{
  "attn_scale": 0.125,
  "warmup_steps": 200,
  "final_lr_fraction": 0.1,
  "dataset": "wikipedia_en"
}
MLP neurons of a small language model. Each row is named by its layer, matrix (up: input weights) and neuron, and shows model dimensions 112-207. Each number is 128 + 32 x the weight over its row's rms, rounded and kept within 0 to 255.
After each neuron's rows, "fires on" lists the tokens most often at its 100 highest values on Wikipedia text that the model never trained on; "fires in" lists the words (lower case) most often at its 100 highest values on Wikipedia text that the model never trained on.

L2.up861 [153  95 108 127 137 126 145 101 157 154 144 127  81  95 114 128 177  86 151 113 151 164 133 133 130 133 153 116  94 140 181 105 157  90 158 143 129  91  86 152  92 130  97 136 155 130 117 138 140 121 128 103 152 169 152 118 121 123  64 119  80  79 183  88 186 158 129  93 132  73 137 139 127 110 133 106 115 116  91  84  67  68 125 103 117 136 135 103 193 111 126 163 105  66  74  72]
fires on: " of", " family", " age", " number", "N"
fires in: "of", "family", "age", "number", "n"

L3.up942 [ 84 144 141  93 157  85 103 129  88  46 107 103  84  69 194 153 170  72 141 138 126 129 164  79 141 164 182 114  94 133 128 146 172 142 165 118 156 135 128 165 158 134 139 115 148 151  84 185 107  85 150 136 204 113 112  53  91 104  94 116 143 105 117 107 158 184 149 110 150 176 200 139 161  87 112 145  83  96 145 133 123 166  86 190  69 109 120 134 196 132 142 154 112 143 167 160]
fires on: " of", "ed", " for"
fires in: "of", "for"

L3.up717 [ 82 149 118 109 147 110 142  99  94  88 152 104 129 145 167  77  85  90 107 116 136 127 160 138 179  88 131 125  81 164 120 189 128 127 188 130 165  96 152 125 174 165 144 192 134 116 149 127 105 135 173 136 143  56 111 136 190  67 130 142 163 167 109  87 166 143  39 127 168 152 100 169 118 149  92 136 110 125 125 139 165 106 152 147 177 114 131 174 102  68 117  93 112 106 156 142]
fires on: " as", " part", "ram"
fires in: "as", "part"

L2.up156 [129 106 130 125 143 190 121 162  37 120 106 132  53 133 137 108 113 133 137 128 128  99 130 120  86 111 112 125 141 138 102  73 123 109 144 125 120 183 157 123 145  96 146 156  79 136 133 123 122 236 147 137 204 197 126 155 155  83 139 168 115 120  82 149 159 129 135 155 113  79 109 144 166  98 146 135  69 144 188 114  84 123 109  71 105 132 109 146 121  91 151 153 168  76 161 197]
fires on: " and", "with", " by", "non", " with", " under"
fires in: "and", "with", "by", "mckinnon", "withdrew"

L10.up450 [124 132 142 121 123 179  94 174 111 170 126 121 172  90 105 115 161 126 116 108  88 138 146 133 130 139 119 168 140 120 120 155  97 168 113  91 128 101 166 180 110 155 147  97 132  95 165  97 165 160  79 128  95 153  90 106 119 109 166 119 222 119 186  40 175 136 142  89 112 135 182  72  59 153 200 116 175 168 129 127 110 163 123 110  89 117  86 175  71 133 127 154 137  82 138 132]
fires on: " of", " after", " After", " before", " by", " from"
fires in: "after", "of", "before", "by", "from"

L2.up1020 [ 79 109 144  63  83 127 149 172  95 170 171 160 115 154 154 110 155  52 106 160 111 109 129 121 157 138 129 142  73 115 170 161 140 121 113 176 115 169 122 117 122 169 137 132 164 121 148 115 150 127 101  96 150 169  98 112 151  93 167  88 216 115  99 149  52 144 141 124  93 118 105 139  97  88  62 130  75 103 112 144 134 104 142 185 176 102 125 153 127 119 140 112  80 100 119 147]
fires on: " as", " in"
fires in: "as", "in"

L2.up594 [120  55 124 127 134 122 101  74 121 163 152  43 148 121 183 151 116 140  90 119 190 169 175 196 177 136  65 125 133  87 148 151 123 131  88 131 103 173 139 123 133 129  98 120  84 144 110 140  90 143 149  96 124  82 139 134 104 133 162 108  79 141 160 142 123 102 120 101 119 146 207 165 152 146 174  93 121 101  94 168 135  89 118 150 145 139  99 107 119 122 160 124  83  99 117 128]
fires on: " that", " to", " on", " who", "d", "ted"
fires in: "that", "to", "on", "who"

L3.up70 [ 85  67 114  95 113 114 169 124 114 144 118 134  94  45 200  86  97 167 133  95 150 120 147 116 118 124 141 174 139 105 149  47 144 101 110 114 104 102 196 110 115 139 125 179  80 118 134 156 114 111 144 114 105 116  69 154 108 113 171 124 113 138 137 131  97 126 139 129 119 171 160 200 140 135 133 187 145  68 141  79  80 110 108  47 135 157 135 165 100 127 174  88 105 131 176 138]
fires on: " by", " on", " in", "with", " for"
fires in: "by", "on", "with", "in", "for"

L2.up878 [174 108 131 182 137  68 113 103 112 137 145  96 121 123 172 139 143 169  78 122 167 126 103 179 141 141  91 113 100 109 127 102 126 162 103 134  76 198  89  84 105 112  74 211 117  94  46 126 121 141 138  56  75 120 117 131 140 114  93 150 124 151 145 140 150 144 140 183 125 138 159 126  83 117 149 144  76  74  85 114 135  82 100 124 140 120 137 110 131 138 155 155 157 238 135 147]
fires on: " who", " which", " such", " including", " like", " that"
fires in: "who", "which", "such", "including", "like", "that"

L2.up147 [155 109 104 121  63 126  84 161 150 107 162 133 113 124 205 103 123  70 154 189 108  81 111  78 172 201  94  70 165 172 205 186 140 157 173 166 131 131 151 133 109 107 120 111 132 105 146  86 105 104  81 100 121  91 158 167 103 196 176  95 146 108 192 139 138 153 167 154 115 160 182 115 139 160  84 127 123 128 105 152  96  72  70  86 149 142 100 161 129 184  80 109  86 125 152 126]
fires on: " In", "In"
fires in: "in", "with", "indonesia"

L2.up970 [170 140 155 147  86  92 105 107  74 157 135  94 123 123 177 128 156 207 111 134 117  75 103 138 149 138 109 136 128 187  93 168 140 120  93 142 100 116  79  84 137 104  66 189 148 146 120  56  93 153 110 143 122 110 154 149 108 172 112  66 120 167  73 163 166 157 107  46  91 161 190  75 110 120 134 166 139 122 104 192 161 145 134 140 105 144  83 148  78 186  83 146 106 122 104 155]
fires on: " who", " which", " that", " not", " where", " he"
fires in: "who", "which", "that", "not"

L10.up331 [112 103 170 168 155  99 113 159  71 109 112  73 154 115  80 141  93  81  94 137 130 123 147 175  82 150 150 150 135  87 100 133  89 140 186 103 182 146 137 143 147 145 130 180 178  41 135 126 133 143 193 184 140 128 121 192 113  78 143 153  69 149 139  70 109 100 167 127 128  79  89 179 152 131 183 173 110 110 115  88  93 106 145  78  91 110 136 178 143 123 128  97 144  99 143 185]
fires on: " of", "s", " de", " The", " in", "A"
fires in: "of", "the", "s", "in", "de"

L2.up418 [102 130 130 224 126 128  80 104 108 134 104 144 163 132 115 148 159  98  93  82 144 140 108 134 113 181  87  50  84 143 148 168 119 131 103 173 151 106 173 137 113  86  86 114 129 120 131 105 127 169 135 127 127  76 153 131  48 144 108 174 145 124 142 127  93 119  79 186 123 240 175 112 197 149 144  49 150 174 109 111  48 126 133 161 104  96  72 168 147 166 116 131 108 128 148 197]
fires on: " of", "ly"
fires in: "of"

L2.up534 [ 79 121  90 127 141 152 118 150 146 144  98 170  86  54 129 137 199 129 125 116 120 134 146 115  85 128 104  64 101 153 107 112 125 127 143 177  96 116  91 130 200  80 133  96 125 116  86 101 120 197 135 126 125  90  73 102 146 128 129 141 137  86 124 110 104 121 104 134 120 134 162 136 148 203  92 126 105 109  95 122 110  86  77 159 156 145 124 195 135 192 112  98 103 125  86 143]
fires on: " In", " This", " His", " When", " Two", " Her"
fires in: "in", "this", "his", "when", "two", "her"

L3.up978 [121 121 102 143 104 132 123 163 128 128  88 125 111 128 109 110 139 102 167 167 114 131 220 151 163 132 105 149 139 104  86 125 163 144 164  66 120 107 166 118 138 105 135 131 107 109  66 122 104 140 130  91 143 117  96 121 149 161 127 140 180 167 121 147 167  84 147 100  97  95  71 131 126 174 103  89 126 104 161 163 100 148 172 122 138 126 111 109 202  95 137 106 156 127  96 102]
fires on: " of", " is", " are", " were"
fires in: "of", "is", "are", "were"

L3.up458 [117 118 124 134 127 150  97 125 124 195 119 119 124 153 163 125 131 137 120 147 150 177 149  58 112 162 135 105 124 162 151 182 133  57 139 124  59 132  81 125 134 139 124 129 142 151  97 125 156  98 137 127 135 127 155  91  64 125 113 116 131 119  86 142 168 131 152  96 174 153 153 118 143 109 142 123 152 181  81 126 121 108 146 151 157 137 169 161  94 103 114 192 101 162 142 219]
fires on: " of", " Sport", " long"
fires in: "of", "sport"

L2.up685 [141 102 132  94 112 149 137  97 151 116 134 155 136  50 139  91 161 130  84 129 142 112 130  78 134 115  77 108  90  83  99 156 155 130 124 107 119 166 132 137 146 105 163 110 175 169 115 110 130 176  65 109 140  47 129 106 164 166  82 109 104 121 103 167 197 117 129 109 196  92 104 118 153 180 111 171 107 160 126 142 152 114 123 191 126  80 112 123 114  98 103 183 160 135 153 121]
fires on: " of", " in", "5", "4"
fires in: "of", "in"

L3.up162 [149 127 138 139 105 117 124 165  52 121 115 135 112 124 157 159 131 146 136 136 145 166  85 180 115 131 135 189 152 116 129 152 113 138 189 137 112 135 198 151 179 156 179 174 132  72 101 141 154 181  88 112 154 204 102 101  33  92 164 159 140 133 132 100  94 139 157  85 130 170  90 155 127  93 141 109  72 129  96 104 125 114 132 127 105 173 146 158  70 114 123 155  96 173 128 149]
fires on: " which", " role", " his", " her", " where", " a"
fires in: "which", "role", "his", "her", "where", "a"

L3.up225 [152 103 118 104 130 104 112  89  87  55  94 111 101  79 124 124  95 169 105  87 143  96 110 161 132 163  58 143 141 128 125 109 104  93 164 144 140 126 113 148 175 104 176  88 126 194 126 107 138  57 184 177 136 119 159  82 106 142 140 139 156 110 138 140 163 108  56 144 143 201 165 105 183 158 136  47 126 108 139  99 134  85 106 119 125 130  71 113 133 144 112 105 109  92 123 137]
fires on: " of", "y", "ever", " few"
fires in: "of", "few"

L3.up608 [149 136 137 145 126  82  98 103 117 154  94 187 153 122 163 115  66 157 158 170  97 124 133 136 169 162  95 136 123 125 141  89 112 129 170 146  68 112 114 148 152 149  86 124 104 135 154 106 146 126 124 137 156 112 185  95  81 181 116 115 117 111 109 126  90  62 169 137 113 193 152  84 206 101  81 113 112  85 155 113 121 109 179 142 144 106 145 128 152 126 132 144 113 114  93 172]
fires on: " of"
fires in: "of"

L3.up292 [105 133 133 166 100  85  63 122 160 155 171 100 166 132 126 178  86  81 170 106 110 162 115 130 128 106  90 128 147 155 118 143 172 111 215 190  92  88 125 185 174  91 115 113 105 128  93 117  61 108 180 149 114 182 116 128 106 151 115 134 113 126  97  84 119 138 112 154 131 121 158  68  87 137 117 124 130  86 128 119  89  82 160 135  97 107  94  96 150 139 162 188 120 108 111 148]
fires on: " of", "1"
fires in: "of"

L2.up301 [131  85 182  95 117 182 147 151  90 123 130 171  60 107  90 132 153  99 171  48  79  82 150 121 143 125  96 148 148 161 103 123 121 173 168 115 139 135  93 137 123 107 107 152 106  75 141  74 137 140  98 176  77 161 120 100 158 119 149 122  89  79 141  79 124  92 163  92 170 116  89 112 182 155 129  85  81 115 110 123  86 138 134 106 129 136 114 137  93 110 181 101 131  66 116 120]
fires on: "In", "s", " In", " At", "At"
fires in: "in", "s", "at"

L3.up567 [145  83 150 176  97 147  66 105 104 177  98 110 138  98 124 140 184 157 130 116 131 138 162 123 147 113 170 131 134 102 114  79 137 185 149 120 149 162 104 174 123 107 143  50 129 121 103 123 123  94  67 142  80 152 132 114 161 142  96 163 101 149 140 125 166  94 137 129 137 153 138  96 129 136 128 108  87  71 155 189  75 125 147 145 145 187 128  57 110 143 162 148 134 102 104 106]
fires on: " is", " of", " into", "is"
fires in: "is", "of", "into", "md", "being", "from"

L3.up613 [122 118 127  55  98 127 118  95 114 214 143 139 167 152 151  86 191 138 148 132 148 120  76  85 148 153 176 145 114 115 191 128 132 171  72 122 115 133 102 157 132 136 121 133 173 118  87  79 115 115  74 101  88 156 120 117 136 135 150  96  82 120 131 147 125 119 167 174  88 109 166 133 102 136 125 179  91 172 124  95 102 108 121 136 116 130  57 128 155 147 139 145 112 109 105 156]
fires on: " for", " Under", "ough", " after", " of", "day"
fires in: "for", "under", "after", "of"